Weights of a small transformer language model: MLP 1536 GELU, 40.7M parameters.
MLP neurons of a small language model. Each row is named by its layer, matrix (up: input weights) and neuron, and shows model dimensions 160-287. Each number is 500 + 50 x the weight over its row's rms, rounded and kept within 0 to 999. Numbers have three digits each.
Before each neuron's rows, "fires after" lists the tokens most often just before its 100 highest values on Wikipedia text that the model never trained on.

fires after: "\n", " age", " ("
L2.up955:573567598516526530525510592568503530564531486523448481409491521543615486504518448520506540500495480489562471479527504438520568532533450476458386522533451435526539467559536522551503575569526512575474527439421606551474421420475499484448479367520425422530520531499596455571499449452357502415565595451557471518538530498454518447563443497465533489451625511481574563531525545456515406413439

fires after: "S", " U", " New", " the", " South", " United"
L2.up1250:485521541494483596489490563465514464520476426546462591483432522573610458524456498351541534497482481466532546507486459395506513515467532543548471444452517511407448456478502520475546554558488489560498491446518556513450530455450442500497562535450517378545478486540489475489541442477579583470465514468555484454551457474429406496493561632534472498489467417422512471463515523488480474385561

fires after: "-", "\n", " (", " by", " \"", "==="
L2.up210:494556466567452592462535455461505370427457522531495447549527613497472487500530529543535509541528583569495464548470457465459572505456504514467499545423429463522538516600499470485536522422513403507556581517452558533489478394474501419508598469494547453541435464575564497528462493499502475451544609392476597496541503469610421544445459491417517476525514512515572474495509561490487435383504

fires after: " |", " ", " Succeed", " Preced"
L13.up1101:509539450495525553492470430505529520480496497521488407484536495497515450481464460471471492437513509624566475501560492416419516554583379433575453572594422356502429516494480420470582457497489522528548528533436543503438504544450455541496518475451478542533475410580487552556447604569535559437467433416514571521487454505556467480482537421604606466482478573528492436431527485502484531497518

fires after: " |", "---|---|---|---|", "|---|---|---|", "|---|---|", " translated", ","
L9.up1155:481564512498538509453514453536477472456546548546533427471431591450489507514466534441499527489423525569566471581578461531506534436538493531494463526548505501475496505513539534490423615457525482546540644559482447489433433466408584532480547587480527498464555465572521498513509527500487517595460560441576567484459472542463441504507535486468543464566437495502565363539468474541518471528470

fires after: "\n", ",", " (", " \"", " It"
L2.up945:514492475503492502478524426426546449481499471493457466437471529478619511506438470578488458499470583469492377450475455438506444606407520417523494654492462514466575478568539440633591585428561439522562547537423552555468564492444488503439531442496511519525506483480593497552527459596482428504545527459514497523582541528472493471468478488554509491480511514455450469470491529501541530498548

fires after: "\n", " is", "."
L13.up1283:495539510506451488484402453504513479488480388448494555517459497558514592542515439544464473524539513521483551547538461438534542448484542513526444510484446488492497497495593509426487469477505521425472581615487468465487510529506524427490477535583498389615532528431560520516551415481499504491586490509450498526563412410580484530504496529441523464537518477432420447492583479482525494490487

fires after: " on", " |", "On", " On", ":"
L10.up257:541566499451560491485495523442451559466499559442485553531494527465511556554553521423429523441400485498504510512491572554461527471488412490510424488519521513564485482568460546548504475458434452470474519499422511531444592486459521486479431547518585483543352487538559566531489392514514481434566494477509495476546458502397538517524498510426496505477491442341574461555536507551526506485447

fires after: "\n", " ", " 0", "|"
L2.up305:478602502578597542489438570525499464497502530585476464468472504470523529484518580428511567472477551463557525546532379527595543499453481478450476627616472519529502450526389532600550542485533559532546529579502497516477393401475497467486579457551439578539550563523527550530480541494479519486504508449443550478483480499473448444493404529405488460505508493495497409502513508554489377450444

fires after: " No", "|", " |", " There", " there", " The"
L2.up279:514480505465457516496405445549469499546435418571551552483563520520583524486528507476534472540386492505459523448406546528447546431528504498492429497479500459471512504553510524549540500504471402522500504412498507557452583516447561532367544517411604500449433484567578511508465459479449503491468436570532557503489456540487442498522503557461458447569499401336534501487510477495448494468580

fires after: " |", "|", " to", ".", ";"
L10.up194:558579518419504538453472464473410612459489544537548451596497569524482646508514458536489449452484566584441512482545514527453496486521464532532534570446486469428570612502435516478467579495474432446495474514383479489427529454444454537435535555503529420537498473600532527477444415459456482535560457447594528454520419429459510463507560513507523398534448542562546543498560522530548474499504

fires after: " the", " The", " (", " this", " \""
L2.up182:562447516451532474510471480550542469485604422464430511481570559525485541546439524504467458471440499554531484541393546533468416554474419543509400580507498470502511472468526451541527502428549371549487526597441536512456515431408482457434530547506486595519508505538526530532446545497551477448443536452464440580492533572524339566509480484525503500509590474519430444475519419461442509533527

fires after: " |", ",", " and", " (", ";"
L9.up142:604484520522520578465458469480474551517494528484498451469514547427486513551507477505535492513550476511509570493497602430448512560500464466537482595602494532384546525454541485496598437469559425522544460487477509666500493419520482451314522508538381468555523486448501570491529466537505553489489571501417521506558432502488409533541526437578483448517560461557479421466504442570458488472441

fires after: "\n", "|", " 3"
L13.up1211:555575538503538479499517510504497491527558544497547518571464572426564474543543530475416457496523587540575496623541431464553497474592551488509447530542432570526504532443496474503573496541529439417561485434535465399523475498534508365480589467465416564477486506532603477419442469505438571515506495516407530463483526479505528585528490431515542506543481534530544402415465510468508533500603

fires after: " the", " a", " an"
L9.up432:628506501541429552559474518465453573490491527464534470502500552479536537488534536381513479479471507479564508483476502517480505457470540505535570504470465564438418628498475575546482550387420471498519505427443538494531584396573528438403550470469477438485462456522533465537463510482599527479502411489432522520582449430575415624530525466546516388542406421409519541515500522505539531446573

fires after: " |", " the", " on", ","
L2.up353:522583471419532493512425528407474514577507475551530428539524499513441642501473517428569352455402597485522449473471541496578477484526555478494475547500491466451418473554380563527532546496518455526517511644448487509461550512470568530489483528538578479491506480539546476430482490573571450453557427499568556484466446609436424488438505537597533546553398452476462422447501505589489466476610

fires after: " the", " (", "-", " \""
L2.up1534:495566466508473516545501528452490466441426510580448487498482522486561466553454507442479520584529507523551534548551590516433534563526483522570505521491576445484494524498460432514492558531450510524531528512535536486545541481448501402526458517527438401508518495593474528530448539512579516508416526496556460543600556416550430541550550512468462519414500536434604484525558556542489468429559

fires after: " (", " \"", "==", "==="
L2.up1502:504521585525452522459537511504494464513539525505542495438546493535482480435509434471481544450456510509525483554507467506468617537499554515491434609487515499548596557447502536461556462522476471443507511510530445558423534335452566417526540430497565592605446471689521589533516517460456532478519511498515579495447518497561485459512495521479532460602557493452538469570510444558416501532448

fires after: " (", " the", ",", "|", "-"
L9.up1231:493578549505407526463482489497477426570489516419543477348507505513542505496596541574468600489491474460490458518483507416480514462442572492519492491472493540483365517564543474356450436483436439462561505536454590463453569420494455579476565502536576510575462602479517498501485480511550491378369454497512456528550445575486517433512506632482485399480542427471482569437582496474595434478481

fires after: " the", " a", " most"
L9.up1124:494475534463511475566408438474507576454466504488515530561508570465536495480493519452471509474491461521516484541462538431497508511455572509578551536492529551438472622455481506576395614474502505568486444444501542459518547484566492420498505447554470458551552528489531575631484517454562602489552558467460593492504449396562388550462508475499427466452584469491534530479526489473538527442503

fires after: " the", "|", " As", " The", " by", ","
L2.up901:515488549503511543607455459502491495520468466555448604412483499475628464563480539439452493468487495512555510486461496560466578510518508476580461463518484450357557604489518518509524468565498525564483507527518548569499523397486472561447531517513543408589503488495547581583474505498554510393518408398564447502568491571424462547478462512500461552449503510483457531602501453514505510419539

fires after: " (", " \"", " |", "\n", ";", "-"
L2.up806:483584519492562623464525451453507426474512497501447518474418506495516492453469419543507506501519564564442462476507612557529539471434533461436419594469395488462555484502545429438540525473503425459482584587480591509493427466480506397435485460546470508575536448553483520599513553506515425444522405399451500487506569459541425515536433500597625462519542460540478456514623532521453476500514

fires after: "\n", " ", " Party", "."
L13.up1320:541553548550558510493422511497471568567421433466588464468549610537489532547475498506565465531440464566481543552541503435469433573443520416465411390497503566465406440520527491510419469485517405502559550577417413509458458453486490517495460534441493467490472490475525562438481473495516475515569421551516450511530534479537485495567498636531454458515501425489552447510451553523472604515567

fires after: "\n", ".", " result", " to", " "
L2.up1038:501532640469528538534441543492497389509556509541485568439464498551464502505346534540481497510538495579507509511511565454449506550426476389504483530494477520506520506502624402487523575453488449556580510540515534587538540344477483468418556477474429481594560520571553491470549442575413547437457524427458535557512538466556507540543432514460489524519553459486532538500443567469526476495497

fires after: "\n", " \"", "-", " years", "."
L13.up16:463448421481495482435511555466504463434529475433489442547560517495453591492473431526485545564462530531616428552512573509443486566557511426542526461543428544525510490424465376579538481512467552518476512540398418541505463496489438420477551570464427421497563505546496474442549523511496470437482514483487504450554427484544487485627485559436439508489494469502515426481440570454496498508480

fires after: " |", " 2", "LD", "P"
L10.up685:508499518460519498555510556483453568546503593470390465480558478557614559529414581459463489550536462484552496537517508518542427587483459575466575484519477528499470503497489509514552484483533523494481594443491502543532486458392537511490476543487518543511547461577505462511462608526454568493575464490425474515516533511393444528432478491562561472541550528470517527484635507545538482507479

fires after: "\n", "|", " |"
L13.up28:539553476463535529427494474468504524553441528488592509502458595492520553438541517456393486523488515531536446458517510563438578545449557511562510455580528524478503572483480572449523532446530524494525495454449523442486495420498509444332614513563481490449501493482558495425477432468554514494498433517427555522487464525497465533534506482415442401489530440433501479450452533497519431529465

fires after: "\n", " (", "-", " Species", " Website", "."
L2.up1439:536580457422423560481426427535530445532460465485494464450485525500481523536460486527429450561413518456472337531475458512472611532527620511533438514497482570529531461544522415385456536460509515596557582506482491492489575494426579502499496487458484507499456544536577512519492516519529494493464527546487588583470464518542384420487472438512493480480558509482474484497499506607451472481515

fires after: ",", " and", " |", ";", " was", "."
L10.up333:532462513429464525523541467523495465485547510520568454441547500549524546528475419552575495491479504515523548419489513534520578499467549523470392547576399475487565554427580528562527647500516536472478538493416536493475405545544473564541487612487498487565459468503582592474495488446469457500510443450493482434466389631562476495515472453492506461490557506475462469496531466562561530577506

fires after: " ", " \"", " D", " (", "-"
L2.up103:614424476470495513498531539514510406440470445465461504491452512473488554472539515530439450514399486553533482532495470435483507468405464431463434522476464452489543498447471398640489488439463516530609553587319550569455370374450469517410541493556461483586437513579554479589497511466497533497515505419487595539577411529529478440632465507485466450523588530524511472540604487530448445463448

fires after: " on", "On", " On", ")", " ", " No"
L10.up524:571565487439503522533440455510409573572431550506410521505531496523570552523471486463459487490578559550494417558461478547527568485429504598413489490605453449523507444468558561480530510407443471491435537525420483546496516468387582537503464507607453556463457513614543565456494401609440505431460506476512540498497535529430466515513471577482514461486502425431466491513547552543473537437512

fires after: " as", ",", ")", ":"
L2.up398:544521474500500516458429480579458420457579491545546539522496508465478525509514500525504467513521518489570435519512495455543496522418544542533343577573504569449544472496543510490421429498413461650509590490468444503546564472466626503410544527425544483602517521592438573558498500433558497509589452504521568539492486549528465491414474505486545507473475487473509484594506460568541467518450

fires after: "-", " the", ",", "|", " The"
L10.up131:522502571421545527437455490549441449575602481533538486448543507479491564536529506459443481515470426478575440465531576513513529553491463429595475551539499548435565585445452565531521537540494472460548497569447468505510484393487511580488497367473543471472467510516475637521516437490535479531554564530448570442462529394528501480554508541433574475435499357491477580446466516541547486421498

fires after: "\n", ",", "."
L2.up256:541453575511559500461428602579512424595547444452410500437501514563556556450530481442548528488478525430550560443474612409554491463509593465515438530556476607547508489500493523551476474540494430411516533504373424486461460469511502545477552486497478598497471452460532570445585424568400495437438491483453504452551499473456488504548502579487544437494491393496461475556483571488446566421500

fires after: ",", " (", " well"
L10.up625:483431529518427633490477552584519500523563446449483563522545554471468506508454442523492552471434522533545503409490507493537571493454437433474424591552531517409456532405531516479505480554465403597478476533487557584589428515510525494419454437379542527456428514492533558483506529542549495451528577506516441504501507459526477474496579451471555521556459406371607533467477452566517464540551

fires after: "\n", " |", ":", " MF", " DF"
L10.up591:520454486556523460473490527511429430535558503430464449511461537550563578535554524494465447429550472510505419501394511474551468530530553483493521589479410542504534521512494457507509496591586383396500516479510455510531483544506543513430465538493402452600507535534605551479548414436541600485596493487483486510436459535518529512542510570512522426508577537494519456572501582540428501505479

fires after: "\n", " |"
L9.up817:553572521551515541435416474484461499556589521493440547404492527454507485508495534483531531493477598572447417531464384474519425508527484515492419486454507514436540506549521470539473523375586501481582561524461504591443485518468499510488394481392510568506515514531545425469451489486527467476503448427440573488613437517508490523526453536461489486487515501525575479460446472558507587478521

fires after: " the", " first", " a"
L2.up385:568441580519535533495509542489458524571479491560533569507572567537513608581549613511518501489551507496600525442438556444507505548491551410529472544508519542504499546442582472524574496469400506570462500457436500472416574487482578494490540479409395481553451491496437495533575536478598524456526514510488497514488476479497496498497515560544481462548550384460490510494533522422467519451442

fires after: " the", " a", " an"
L9.up605:512546540505527478509482637589431495503423586562526490443449550477520487552423539482540463402546551492502504489447546490506447537559461448431443467493547583491427512495492444574522453514379444512493488437467546532589528532485553383481513457527518429586451447477516493470512517536513474365480456520485509552595494433576457532568481434438472547572423508480525552507488411480500550467529

fires after: ",", " (", " of", " and"
L10.up679:541516443537449578524442444499472587526533516550467579452547538432579483481553469586524486448558439435579348566539447496489484504452496514503470598529556478449540497346498512495474520471429547499425497495451561584531443454376526543508560541461473475580506456463595568466461521526503434545498409506588462445484497514520528488475479464477540461539534439434598463606568501599460532514462

fires after: "\n", " Succeed", " (", "-"
L2.up987:546519484426558531569444409544518393493545500522500494487473493447448494461490504600470468527520471555499443489497456499417550545498532443539382643509462458439483473511409433495539533448501535513584589541505491567507513484454454474371449514446511492549587526640550484542485447492486469484439471348494588534545507582549518468549458462521513484489505529411531454530564398554491419477460

fires after: ",", ".", " |", ":", " in"
L2.up1246:522408470475500551541529545457470533546436510435438595400516485576535511429546497525474488498497530493593517539537503430517530519435461477478548495561454522464547615476547573485517593455460510576486506462461417546545500477442568546518569531395547451567422503561508484498544502533562622489521496455495524485491416490493507487464509488494519461559574401524516487525591458567497539508476

fires after: " |", ";", " $", ":"
L13.up300:481550500485454508546489521461455623509538453503449561495515511511517493496466468494530466480526536522507574554445639512508454498484466466429394506529493480528471592456466548560492521511538485515477539511491482490462436549433500440432447464525601429524545520433601532437574405570597483403482572383469517493494458498511514463567453602505547518546500409531507457409540551588631541484559

fires after: "\n", " the", " (", "|", " ", " C"
L2.up1253:497500513494477538515452545590523541552623395528482593451504521390520474505452470461454471516469494584549477547480485457506484541494448466540433507601459532470546489447452545513460491565462473609498543492568570534511526485483488466445556470488496502578491529550492643475448503461569485496504501564435579502474417423524437599515439482476561522536577450476418581412433548532449421421499

fires after: " the", " St", " and", " a", ",", " The"
L2.up1116:533478528532543541588447519470473391518578465554485519519420587446504534549480433501390497502451536508492411507427624494488477509511471393540487507577560467431486500462477419508527469498483579567590517492571481541522517496448533496486471525414511509524577502568576572576502431524511480424472403487520583475498462597567445579401491563479512449505562548450457452432533495614407466408563

fires after: ".", "'", " There", " there", "\n", " One"
L2.up899:565544459524469493488481456507503509458426517555549490418486501523570548525544423521485442510443543508477431488567481481468614586499555476485539536536504536425607487486519504527487527547484537443511550556424545566446482438479592514416512516429530515606422433489531532535469507541485416513576441599500500536509447557551552508503500461454491531476500508446557526475538507529498533471509

fires after: " ", " (", " the", " \"", "-"
L2.up594:503514530454477572512507465495462464533471436592511579508491540518525520505489519528438457465436431462455480498478510489496574568470490421475423527545509506481445484461446522528511470531419506590573600488448518533489564462422525485477584511557549428633485571678497449542487462436532478532574467398471566466549513524490461464512384594435476541486564469413473474543497451502444427475484

fires after: " |", " 2", " of"
L10.up1533:547426549488471513607462464527484575534511484507438475482498625504476519638442478559476420472461596485515536594560499521500482521505379572462422538560572544473472556482519497454501556512487487528539618394460537594501481468426572560396403580523456452554499457503504563409486397500530485551510568447488396540529551458423429561486509485578561525511536564526512485376510572617522577517544

fires after: " co", " re", " $1", " $", " well"
L2.up606:520421580500476484510445586557520469464488450405477465462535482533484473469470484369427516516507544561484601540461488537476516564442525466500435462502463503470422416560523542560534522518444515466559558518452455561448458514486489479491442438572480442456573507575664492528510413500563572520582529461421468500507495396647435626581527615523595521499429451380549498590522423552547516498532

fires after: "'", ".", " and"
L2.up906:532474516456442489478489504434505542483530559500536526467434490459487540465467507456504420419526508532580524537527429519455574482466538506546497494499498442445553551471507500569477435484516598538456474487459592495430571530539536514540500559465578491563445428630446549499522572516447524456562537490527498526453450526524525489397503471439472452498556453501506406463597488529455587582509

fires after: "\n", " |", " 6", " No", "RA", "ca"
L10.up1464:508461556484520517480531488570488489527511435458532622493549505580537478490541517478478427446431512444552513605529561455430492467527585483548458465539438460434511491466470572441492539512492511587519517437557489476519395537466507530457567464512403472462507560528541553485458579552545581467562497488460518485408593522542521514545492431534445469438571528508539440509496466522592536460499

fires after: " ", "-", " \"", " 1990", " 1980", "("
L2.up833:520551468542482465481497551567481456552501518544538541480487554481491521470449461547465463541460518526492550503477496519507526555426414509512462549406509510494507466473481462597495519529462522534523540596510568569548423429510449386421509460402421453506425533517445516496495589492531498537434505495485576498496486465491474542520510442497507465539522466475480508464560528508450415443522

fires after: " |", " 1", " Al", ":", ".", " "
L10.up1418:568425479459574398538446436575467537495536451525521506529483507461518509549451485496538360415516406559525487588434483516379375538552554515565438433468457544476491491462485551553461517473520511473484571568468499422507437633485482462453463568401445486531539407511530589533464509472513531452514410449544510536529535472533483500504560471491531464534491516585507451392510502489513463497562

fires after: "\n", " and", "."
L10.up61:558537634513444530430444507522511555573522490498492419491448592496462473445398462481471471586505593529593473531455486383469500495474525476528496481452488406411532512558468548652495437458455492488550572525531457462487510495518458485472487487470447574480457509521492473537551461500471527388481514392473460480592500534523487511543492476493531452457595498462577532467564500546458541567519

fires after: " ", " (", " \"", " years"
L2.up634:557584585491563533494396419546405494527540509529509381475465509480452524444442437561463496486526462524581526622432574439415556537486439369501444604456572405548604519494448508605458498505468615518532533639483454653561460414487448442499523501420466454600464532621531515538466446496457510490456538466504537490473478470591503458553382457434574471514570441491563566422531461483534508555500

fires after: "\n", "-", "|", ",", " (", " the"
L2.up1059:520514458521488520530482433615481490487500458504501456534492544493495494486456598557398531529454507516547485475436410531570534445485447452605335453465409500451481504566458491509525466491480579552541571529545491495508525561421508502451610478515592457588473485600450509576479413450448466459498467409496538492580470546482478527490464529428541497502529506442525456612466456523407503516453

fires after: "\n", "To", " Sel", " (", ",", " R"
L10.up29:520546511508524503464455565544507442548532539513540624438640509530534480564524485496464459440463480487480458454489515547533531420525567533607493535440421382355459510386558454544530508543554593520494546468465526518482530533504505445501538445466496478590473572426504493513498533487498533358523490494492467573492457565500530423584471486443408465476603503524508523482530560475519571548501

fires after: ".", "\n", ","
L10.up449:484538480473519519520396493482484579441523467510416574521527574485497520509425535549526435477447465478525506571471514475502524517464433463467388576516493493495628491611569559562505590479504475485502537542402497555438505467477538466406465511509514531566525385470468503482504558511604506555453419487450527425564530482436429359531500590461515432566513452526498542546515498483493518515597

fires after: " ", " votes"
L2.up1336:554558563507481563425481466486420471460501528580525462511427593471511503503592500542415525536495555507474488503419504468572553504519482533417447565484439488506532463544424510563419509529468586438501535455455477535574443502554518498557620586474446565454480570480465570470528494489416472445439507444435531538478487537530458432499455527426496466539502483525575534480523537461477429440490

fires after: " ", ")", "|", ":", " votes"
L2.up1142:594545477542433597424465514550486445478461520544535566506504540501605530472574548543522537557479411460488524507496503512579509485488387534455512492585363463469479454499442496514459598560496417505536539483453588507478489446504577484482488394458522430431505526479506513554466510524535474468534524496440524541507502558506446513533467618438427482448508445477593531534461579487534440355491

fires after: " in", " ", " In", " the", ")"
L9.up538:485431522456510623483416427498440563523352469486541561429556541493541460452493539468460491456487558540495492561575473494550492491505461500491382522573414551461492472450489542454487536553433467536531506522594482573494450423486576507520450509477444377521537486510485511590463526483597562447481590548549526575512413519478446545516417541457494610520434477475508527543431477541509496472519

fires after: "\n"
L9.up792:471426431543459530536494443525495526563598456483442501436588532609504475541564498491498488476503534421681516570450474465468513494493590417506442525474479474429524403532575467481579470465542489379493555523498489467513489523481580480424491592502475410601535487522535515484547482569571486477610413404427474541565508486481449568522483527487489517541475537563443514547488560510500510465454

fires after: " |", ":"
L10.up904:498534427502496548550517590502450486505518493563471442500516448604539565373408486471568542399601542501445441479597549458487521551452465471491489572522521499525431491413532552559639545442424498480502477514471438468463553526492556519431397516488468505528530521530477485579513518532518576524521496553501491475584570443520517494440519523547509541488491498462559484407533486556445539452486

fires after: " |", ":", " and"
L9.up1483:612551519492476548454445421526433594538500411531519433535558604455498536550462489515466423319482514505512448650464431561474505586539449576474439531551477454413482480505488543519478539497456488519525561470425486472414541463481549557390482541423530538530518454567521504477473410516482463508527489506463465540511461574506520544491439441489614524602459459550496528400460453510495561548528

fires after: "\n", "-", " \""
L2.up370:508506466474440485475457544461549434458505518559471520566402612448467517443482544469394392553417593532528474468440442517507465555446494540455473610473509497498550485532464541533465525437532478492534591566433517552472541508469471466446567554530507480497513524481563551488480440465542478505553602461460562549477430561515429488510438494501515501564501567486446460466538403498566511447531

fires after: " the", " a", " an", "-", " first"
L9.up1484:513589527522545528592513489462502569435477536547493592467464546465463479513447517599534475530559433542540500579456582527486557527537443503433462554483491423438478540471498438568490495446502436484476465480532559581604453488507522481561565532580471432559474558514514530492502474519496538433419501540418590537589449405518497519429473431456451499552453451502405549415522491518481539467591

fires after: "\n", " (", " \"", " ", "|", "-"
L2.up457:501443487512441605529505435436536416484531453470450582389465473480502486486476424449489509543432468455527484567485524493493591505522533456535398573519440472490508495543495572604594593497482521556534600602527529542522515436441473526447548492530510494609475539590586411595459536436586500480453435365485528539559500494573417515545527451539482505458589532495426432560505445532456402467514

fires after: " |", "N"
L13.up1500:533494530415495433611476528476401514597525491389531454494408521508548485537435508428450430450467531490485514509516548526386512533485505503500491558516499486535557546542508568578527563530505465559550539530379496501429520497498398552346547575499461583602512466547590513483519505537429542470492470402611500540590443564559524558506465501443498487470443551517497485474533497581479489543574

fires after: " (", " \"", "/", "\n"
L2.up998:487510505442512530492539544444540458483512536518458515428492525555578434453482428447505480446504549608448502536465533551531567503407603547480470601456421473473491456541512480448542440521519426499579535526424495606455532356504553468518554454621477500529465521600586493609494505442504533395549463478509514466567521574576521511489433573591451471561481539521490423535618472580450473404510

fires after: "\n", ".", ",", " and"
L10.up577:518502495450569551491534566520469482479550506484558558507543520424474556491546502474491447551550416556621445426414501501490454532421440474482476471623450483438586539444446453639467441490436514475435437558422531454429513437507515583515480502541395517471430583492565526466481560471550518506527502505537492427581505412559532384556549547531502441512540366485487525432491535519478535488511

fires after: " the", " in"
L9.up1064:474523547613601581603456467462439506540468499528459526512477555480447584457552553507424482357508546513621384550473478414531495505417526441439364528471510597450490544410581472473512533463439574486494492476545482440614468476502477533483489489425490479578587538543541596496511454549590554493541535522486592501502458424484447507448496520518541468542528429451460522401518460449551473465478

fires after: "\n", " 3", " 7", " 6"
L13.up136:498493484550479510506526496558527470541596435447430464496527527527474506536557501512423482477514514462568535550451501395464467543485575464447368483510502587443528520432492480442463530504496432487492553481519521518475496494484551471471498564535453457605497469558558477466595487487538563522528407436479520578427508461553534559559525525507437558544527555550557480426551482539542490529492

fires after: " |", " to", " 3", " ", ";"
L10.up221:564498516460506512454484543412419547496424537529558482579448625464474595555519437454480422449471558509509538573549469474510566551405454511518483515430477513473443627489533549518523613539419434420504450540396438510366525458451489513459540474461459452634541492533562481442463377476529430498576508426567469442563405484543457493537525534534505457577463490501473560534521548475531479578495

fires after: " |", ":", "\n", "born", "|", ";"
L13.up592:556506574475514582449464563554425589510434468510561497517498629503469546497485592501505429522461501546558385478486445582498516514431416528411460528526505545451456488406507541469388548476464516503509483586435534597468431508349530522470493468507459409573589463582485486452525443521583443496436368461448511510596470465591502448535479447465535489591546482459500523561456470500535547518474

fires after: ",", " well", " (", " what", " born", "\n"
L2.up1485:486555416512463521507447450559463563476602521491513543559511530492532537415424529527392468483475515488541455521539458456471531497449420569590486502504449507454541485527530462529446448525429503565487561552455532578494551516501573450418512545389585512584452523545469500514518551489556466472588570494500636554444471539509523496425484440486572541482575484470574410558554449475481486524470

fires after: " (", " \"", " ", "-"
L2.up1343:567479529466512602453532496471517478435472512501482498525492540490509513443553532500499497467502449484472454516410542551487580466441497469441440588499429409526473447462531464551521471500458504501581542523413542591517468439518525494469540482561498527516488508614556480535505525479517519487521533443353543576560555543646435485565442561449505483551487461499587460529543538452460408549518

fires after: " the", ",", " of", " a", "|", " |"
L10.up77:509498491571470521473546492535458503520595594495469593496416483532512526520457482514481425401495419479512443620456518458341435502408421500526539493497517495483501558503413502433444478516540443530575525601498523537495522488511527529506584564451514544524428481508506509531443603447560573335548451570450616449479517587541477467426494482517567499460535429529469499388569416510461465507477

fires after: "\n", "==", "|"
L2.up1291:511502435467393661463522560481510492565419501442518557462491556510519473487539515552427573553413439478498417481489440514516590593458453515439472579545489651540484492550479462541505427611517523583557459449451537557532437426523545434505562417564508478542445523532591520465453465488516446471493560485482558466585469516489508434589471452423471453514565582466502482532473557546475434478469

fires after: " the", " a", " (", " \"", " an"
L13.up793:571495482463554545564479519476455483498395543620530508507533600454597538482491522535541479524527505529553404586449482407479491475573465561530519544496517511448414515435489483590521527489525392514519447491491540419589563441482592427480517470534473432573544483548462482472459511557534586440550401534508590536538454457484397462614514461482449541435561428497433473433472505465429475377533

fires after: " |", " and", ",", "tha"
L9.up330:557453513471534646490449464468418499483527463448555571477557478539533523530572500579517489507524537588476579408394598474511420463449555478469496544525427525406526473490512569505626496532529471451486592504442516566538445498560484477490587477497448526519481379440516551451532374522469466481505523469498559467530514523458527440524505543471609465542515455459524528573449576507532495511531